Weights of a small GPT-style language model, trained from scratch on English Wikipedia: 15 layers, a variant of Muon for these matrices.
MLP neurons of a small language model. Each row is named by its layer, matrix (up: input weights) and neuron, and shows model dimensions 304-367. Each number is 50 + 12 x the weight over its row's rms, rounded and kept within 0 to 99.
After each neuron's rows, "fires after" lists the tokens most often just before its 100 highest values on Wikipedia text that the model never trained on.

L12.up1735:41 44 41 56 60 36 28 46 53 58 38 53 35 38 43 23 60 52 69 51 34 60 35 38 54 42 13 65 51 33 44 54 66 48 43 48 35 36 54 57 59 63 57 52 49 55 70 53 58 52 38 49 52 40 37 44 61 42 69 54 50 44 42 53
fires after: "2", "1", "0", "9"

L12.up137:37 77 71 59 43 25 54 59 51 65 57 63 38 72 39 44 22 44 52 58 66 37 48 59 43 49 41 52 66 48 35 28 53 57 41 34 48 48 51 53 52 60 33 55 53 33 72 45 35 59 44 57 53 59 31 48 51 24 79 62 76 34 51 31
fires after: " |", " |\n", "\n", ")\n"

L12.up1916:49 55 50 63 55 45 75 54 43 74 63 49 59 38 59 51 43 56 42 67 70 51 71 39 49 56 42 37 54 46 47 55 63 65 63 74 60 41 43 37 54 56 35 38 61 50 62 48 47 54 71 52 44 47 56 55 35 48 36 27 49 46 41 34
fires after: ".", "-"

L12.up733:36 52 44 45 46 73 63 44 35 87 59 55 42 66 55 67 33 32 51 48 55 38 68 51 40 41 51 37 45 42 60 45 56 55 49 57 47 35 47 41 53 52 36 60 53 61 65 61 46 60 57 52 49 48 48 77 45 64 45 57 39 43 46 42
fires after: "2", "1", "-", "=", "("

L12.up1305:53 40 71 36 55 49 16 34 51 81 46 51 50 52 54 72 57 31 58 38 45 40 18 49 57 43 56 65 56 36 53 36 29 53 47 44 37 47 32 49 42 42 68 44 65 53 20 55 50 72 37 41 46 46 49 44 58 65 31 62 33 45 40 29
fires after: " ", "1", " $", "2"

L12.up697:53 42 34 31 46 40 19 19 28 59 55 58 71 41 58 57 46 37 72 75 59 32 59 54 62 39 58 37 65 50 60 65 51 48 41 25 56 45 52 43 38 55 64 41 59 66 61 69 22 47 35 58 36 64 60 35 65 37 50 67 51 49 76 50
fires after: " ", "1", "2", "0"

L12.up397:40 51 39 56 33 44 37 55 42 57 66 47 73 64 61 46 66 47 57 43 42 67 53 54 55 47 49 58 32 43 31 43 46 43 50 42 42 55 50 71 74 44 62 54 35 71 40 70 41 59 26 46 58 46 43 57 63 45 43 47 61 41 45 53
fires after: " ", "3", "6", "7", "–"

L12.up105:55 52 38 38 37 42 49 59 57 72 39 56 58 47 51 42 46 58 52 53 45 45 33 55 46 41 60 38 41 71 42 43 51 57 58 56 52 22 37 45 62 62 76 57 50 53 59 37 61 62 52 63 38 39 47 49 59 20 42 53 43 60 55 43
fires after: " ", "6", "8", "1", "7"

L12.up195:47 67 47 52 40 68 37 62 53 64 59 43 52 41 37 48 69 55 31 61 40 47 58 36 44 46 31 31 46 49 36 36 68 33 85 65 55 05 38 61 28 62 45 53 69 42 52 45 54 60 46 43 49 49 61 59 52 46 50 46 32 40 46 40
fires after: " |\n", " T"

L12.up1307:55 54 50 79 30 63 75 53 82 41 39 46 55 28 59 47 45 39 59 80 25 40 37 42 61 29 35 43 46 39 61 45 65 54 63 34 58 56 34 27 40 42 59 26 36 72 46 51 41 47 55 53 43 53 46 62 60 47 56 47 61 60 65 33
fires after: " |", "|", "-"

L12.up949:49 47 52 63 53 29 32 68 47 45 56 30 55 54 68 50 48 47 36 59 70 59 16 62 41 43 67 36 65 44 81 63 27 55 48 38 47 30 52 44 41 55 60 49 36 51 36 29 59 44 47 62 49 48 49 43 52 35 51 37 51 42 52 59
fires after: "1", "2", " (", " ", "3", "("

L12.up1247:45 53 51 53 58 65 43 50 52 40 67 42 44 43 55 50 67 32 41 57 34 58 39 51 48 42 63 27 37 58 36 72 37 53 41 45 64 44 51 54 44 74 48 40 54 46 52 40 45 61 44 57 49 61 46 42 52 33 43 17 54 45 57 51
fires after: " ", "1", "0"

L12.up539:54 31 65 48 59 58 42 64 66 32 55 59 55 61 58 43 37 28 40 46 20 55 38 52 60 57 36 18 37 36 34 40 65 28 55 48 54 44 48 49 41 61 36 45 50 54 55 61 53 66 39 44 60 52 46 55 45 49 58 50 46 59 43 47
fires after: " ", "1", ".S"